config = dict(
    n_layer=8,
    d_model=448,
    n_head=10,
    n_kv_head=10,
    head_dim=64,
    d_mlp=1792,
    vocab_size=32000,
    activation='tanh_gelu',
    norm='layernorm',
    norm_place='pre',
    norm_eps=1e-05,
    positions='learned',
    qk_norm=False,
    attn_scale=0.125,
    bias='all',
    tie_embeddings=True,
    parallel_block=False,
    init='normal',
    init_std_qkv=0.0232,
    init_std_o=0.00579,
    init_std_up=0.0232,
    init_std_down=0.00579,
    init_mimetic=0.5,
    optimizer='muon_variant',
    lr=0.00176,
    lr_mult_down=2.0,
    beta1=0.93,
    lr_head=0.0052,
    warmup_steps=200,
    schedule='wsd',
    decay_fraction=1.0,
    decay_shape='linear',
    final_lr_fraction=0.1,
    batch_tokens=32768,
    seq_len=2048,
    doc_mask=True,
    train_tokens=290800000,
    steps=8875,
    dataset='wikipedia_en',
)
MLP neurons of a small language model. Each row is named by its layer, matrix (up: input weights) and neuron, and shows model dimensions 160-415. Each number is 128 + 24 x the weight over its row's rms, rounded and kept within 0 to 255. Numbers have three digits each.
Before each neuron's rows, "fires on" lists the tokens most often at its 100 highest values on Wikipedia text that the model never trained on. A number after a token or word is its count.

fires on: " such" 21, "." 15, " known" 6, " green" 6, " did" 6, " blue" 5
L3.up1559:110139143170124156161148148107144094143123164120102087108135093133153083140104125121135084184123137115110143108157152136136111135117150168105097125165127121147109137122147147132104174110137135096162096163114161100122126161105128122095096110077101142126134153139172112110099100124124124086141156131109136153095158136129134172136164120153137135100136147106057167142082109102126112139148134142123091116118102125123103086138149122116119119082108092168132166117117183115183092144149110130141103121161128154120137140109123133137148134153128123135112110082123118162132117174106139097109089108086097096120144126104137118101178130116090168131109102094105132139121147116084093157164132168124148130128134112119149154154141109075132134103163156124144108157155160132139152140141095

fires on: "\n" 78, ":" 7
L3.up1106:149152145128116107139112161109147067121098154131126131126113123118129133124122100095118183131109132112090111122159108161091136115105095115124177131155174087086147171128080161099125092154118143152080089133119139088139067118112106105119172159120154155108103123171144123128075148153142118126143097146145129098122135145114145101116119150121138183131107152134170120150114143148132122136095137113152115138166132147113162106157126087095163184111105136118106093161123100129128103132141114108116118128119108152130144122131100113108176157142147110107131139133165124142122095124144182151151152117123186113124180138090117110130145145125114107152127135151133106097164138124136160150112153132125125180161144144173142126141203151103140139136115122146114114136099128149117110146145129

fires on: " be" 24, "." 16, " to" 16, ":" 15, " was" 4
L3.up1480:162149122127121109079141122090095087167128136151091133147138119123128107135121099156127147150124142114117133175106087114136103136097138146153126179141146123173128127121106105114088105133112148128133158097104082134114130124080138172161088151138174117135128199168147124150152128140116131124131115146120157115145087121122156138150138146092144118137141096098130129126154167146142160127160055126147184156172113155127115130152138108150134122108123131129168131147099103100072139108126143116136129106119121185150173145153123113129121106101149161113131165137135148127185139143173123149118111145105135129121165131090105141135109126168103132155157121086111133185147096141096130121118169135155154119138178101131142127133130120115141107105142079130182140092163112096105104120110153

fires on: " T" 22, "T" 14, "H" 11, " D" 8, "P" 8, "M" 7
L3.up752:137148140199167117136120101107112143110084107135110163109153121165123127120151164127128157133144159147088141112180171153131145127115105131121112154135166132126126147103137159138149174140135156116102122117114134121134116145095151082096162164149104105114150158113109103079087100172116144102107104136113162135132154134127102079142118149128105119119184118152147080103135102161123147136131163152136137143100107121124111147107155133125171136066134108124129098156158130129096111133133141117106130148068093141133109133123142090104138082130129125114098138096127163100137107150131119155108132084156100179084153153133149097073137139110110144128090157121101142135166114086141124122102145130116141143110144091097100103140124118120154106084151131123132129145099154196140153089122115

fires on: "{" 23, "}" 19, " \\" 10, "\\" 10, " ft" 6, " 0" 6
L3.up1091:098144131125134144145122153129073131121136118128125129116127159154132090142134160147148098155027098084123106129127162109144081155102084110134129152122134131115135168142097157131155121118138098194157115127116186132111119079131127109101161118126110089176081149104151097122096154070150159142130140114119107096101154141153093112157144175095095083100121144119135133142085139169137164130154145134139168100125121115153137128112107114119105120127121132103147174159140116158115109147133143098165146117144118137101079130190147145111142102141158108131142169164132154113128119096121117111136103106111139121149134103120115128144143113139125150165093118106116138141117119170115156110116125096152164135139131145149105129102135100145156108135145122153161080112103057142136150107171154

fires on: " (" 16, " or" 13, " but" 7, " not" 7, " like" 6, " rather" 5
L3.up1021:130142191123141113114177123138147105132081087153091121126107163110143146088122134138156121128150137118089143144119127149088103107096135175107185093118152107114156174111116149141123112128150160207120161123056148131140140162133102066128126178093119127170095135096193136134101139109164119121117114130075075147137146139124123112098164119089132103113128117148142124147126186112135118112096147156153116137152114152117138137133153119164121143144115120121132153159100076138130129097124115132076111134113097129120086142113123133123141114096105087088110096135111113171166088119116124107167121132141138123150119144104126138124122100130147106102132161077138119102115172150109167110111158129139065151134129136107117092143113122157141126086142114120144168134138134131138110126106125

fires on: " |" 39, " 1" 8, " " 7, " career" 6, " (" 5, "|" 4
L3.up333:135113135058156148123173116120094101102107151122159154104128136123140155092118100127137159109135106120131144100179076175137114094121113136113126126116141110183154051144106135163121122120082154127099137067140126139172114171123119101095122141107134140111104103128124119105155129094125148130166131097105128128146139155163133098165124155143133178129127146138108112135163127101121120102130159126121123146106145107114142164159118134104112120094125149133142162127123152136151138175128148137110158120107157147153090143122139156102171041108120140101098132086139148092114140148152117148086136161136113156120098098127131093134154150142120118094124175140150125132162171111149094150139133106100150187114164118139151164151127158134140097105078139113139124100113118137137126128150132

fires on: "." 97
L3.up1042:107159134128096135092118105120157104135150144142131136112126071064131118096156107113118094153110109170119116115167123116179114127106070158151109115135100122128126122109099118101133110144120141093134119126135139121113135094112155120078076102124112144172160125122156182153163181093109115166160122170157147140095155126141111126091182118140139120119127154145118132106133077141142120116120118099136153141178174115102132174126118162129161136146110116148160122126150111132107136130141096151118141157100144136187112156145138109121175121132127146126146169092099106120090113156170108108172149135119119105117146135160164126115156090176104136151116189126106099118135140083181114134158086125145112128139114101110134133150095160131158142110101148092143169134135138124177149100107139

fires on: " " 53, " c" 18, " un" 13
L3.up929:150113118106152137086139149111132130145121130124131122127148084153120120132154143133160119126126127108095090103111132159129184123090166127126134150161124154132125112164100141137106123090116127120150131119134105117157166125169157104118118127089141115160114137110105135105120119089111092106145139115115138177126174150145135129108124157134078082154136097151155101174125069082169104144109144104094136094105120116102145158134155050115141090132083126145134113104142175138154112141128151127121146155145121123145141117130113145121121114157102111118109162133128121117151102128162103149121109128132160170093150144127103087161115132147091169092109076136138139105098143172130151096106145123139102115160103138157125148122115114133128117157146147121150114134183138167124109106114111

fires on: " years" 22, "th" 12, " days" 7, " weeks" 5, " members" 5, " officers" 4
L3.up140:146092142127128076210144104147117147121102097143135109172112123093109126159155112142119138139177121114178191137113125146099169120119158109121091118131131152143127112118099074144168087108109135108109163146171153162151131112111154123095102127162133130149096118163111165134159126117127137110129097170135106113136161153102149146154098131106145152134142137138173155143115142075163111117120172129162134160165093096119155092153111157108133089124110104120100102151102063154123122141067137152158103075125102095132148101126126142140113117124127142119176102114140175139116093079086127117162134134071133141154103135173129126114178115144129153152128086119137167140138065166113139147064112125132109149147127083133140132158136133135114116098136105093103082110087140154108098129125137

fires on: "\n" 41, " that" 18, "    " 4, "2." 4
L3.up549:148109186140164146146117119114097112114139119132151092111161130119133141108147147126124134166113104080128153181110127147171137164164106120099128136077112107132155128135129133128093130148095118135090112145170144149125077149117111140119141111101106104139134128159168138113198124169115096153140097108099128114132131125123097098126103155108132126117125098145096140180143089138114109145107113149124095148129122098101137146134123078140114162134120198129116104127119103114152120136104156116112082073120147130141122134176133137102182113158129162138132141153100178131124135127091127148170049061156153113162109138099143123151113133136185128135155153129136108136118128123084147145084125080121139130138139153148139116121140171141158101141127124138151142153117144135100144132149153

fires on: " (" 65, "M" 6
L3.up900:101143140125171169156122109126133174119102097111141107107127176130087145118116118098142107145116118161141099101170121120150100138099125087155122145065138123149127132138149114111119141098128132096121187159110112112127119097167120119123137131174114144144127109120116144142078148136070126138143162106106124115147158149117118113114118105147075172116118080162086164133138125156136119122174136143131149137148117151099159115136163145130115133120104117105147178131092083097135134141135152091143094139131119112172140136153165109135106094061136074138167078149163097162148124131149168148139122115106112132140164111122125103125117140095133115113145116117102156123107151180151134129138131104071134112109105065166135134173146160135133117150106161120121155119111107172144136151155138

fires on: " La" 31, " en" 13, " De" 8, "as" 6, " Las" 6
L3.up1187:126177140141131108147138115124116121124106125153128100187200119171125138116123126125138107112129186118130112146142150136146115134123107093093119164117184179124161102103148137113100126095136108141130085123177140113112127074128183130129162119127157137096147167142128124106107108140145142128183158137101156139132116130129108115136126090150113122126143161124147063131159101149150151139141095090098122129157181121119178146145131104116139098092128133155126140137125130148100151116118083122126137126106100132134086104068161109083112106104131088108102148122144134136112124143140140111160148170149092134123150145160142071171148103132119142139166144142147126156132114150113126112120134122150116121115126090177116126166154110127144110102095099134126146150139170105127072098109140

fires on: " g" 15, "z" 14, " p" 9, " z" 7, "oz" 6, " m" 5
L3.up1230:181117155112130122120165091094116129126097129123102108123080133096100109101115094133130125131159153132132108121140143107070130091129131121127145102125133158108145125109084172125165149147128159111161134136157123101160110091177170113104167130168095173156159106162153165111189150148115137116135132112084134126121110097131144125155131128088109126137136105099148104104131092136119149101105107098124133171115107155119106142150148131110155124088128115115109151109132107130170114107092123099130136145091096147111121109128145083093137135094128114114112148127166182123179166122147127100126146119142133134183157150131096125145148097148157137122081096140109136126094144116189136138099079130139142094120131122086153078151132140127209155093149113170099109143175171124143127160103144

fires on: " " 24, "{\\" 7, " A" 6, " some" 5, " K" 4, " All" 4
L3.up38:135164156129108121095128102105135165184120204100091121076091149136101119104147119128108106141156106113135144167156131176135136140097078121152138109103109118127103148149136123131168099133115104104089126117138112118159111150106160143123137187118102113142134152132131148135102129116148150112116112096152142068130177157125121131133114150095089088103108115137097102149165118138138118125126095110122165102148141142119159130129086135099110088120140155143128133121108192141115088094112179153167116135121160110092136103168100127092139124082077074134107131150104161137096105147117089109138126126145121147126188163130128115144124148163120113148175108133116153119144090141097139113085147134134092155164102111112135127125161129137132160153089109109126125169125122126148188120109157

fires on: " C" 48, " c" 21, "c" 18, "C" 8
L3.up673:141165154157135127102144112110156138126121128064113120125140158142063159152132119145118114123115102121140096134146158101071110165131126125106144098113125145137120114166102128174151152115140146140162142084131162129131083167094138145120180068125134148137114175096148116129128130132149152136115133112098117121170118068135157096117110099132129158109135112168096129128144114096152109140126136081179172126137129148097126147132123143159145065151159142113118113154127148081124099139114142121123105127120105147120136113134083141114096137101121155136123165091109138128129112112150111124177161132087130119144122131101146145152115172157120094144091116098107138161093115136140161085077118128108130125138161115144121106132118157092110084087159139103149152154136115129117172161125107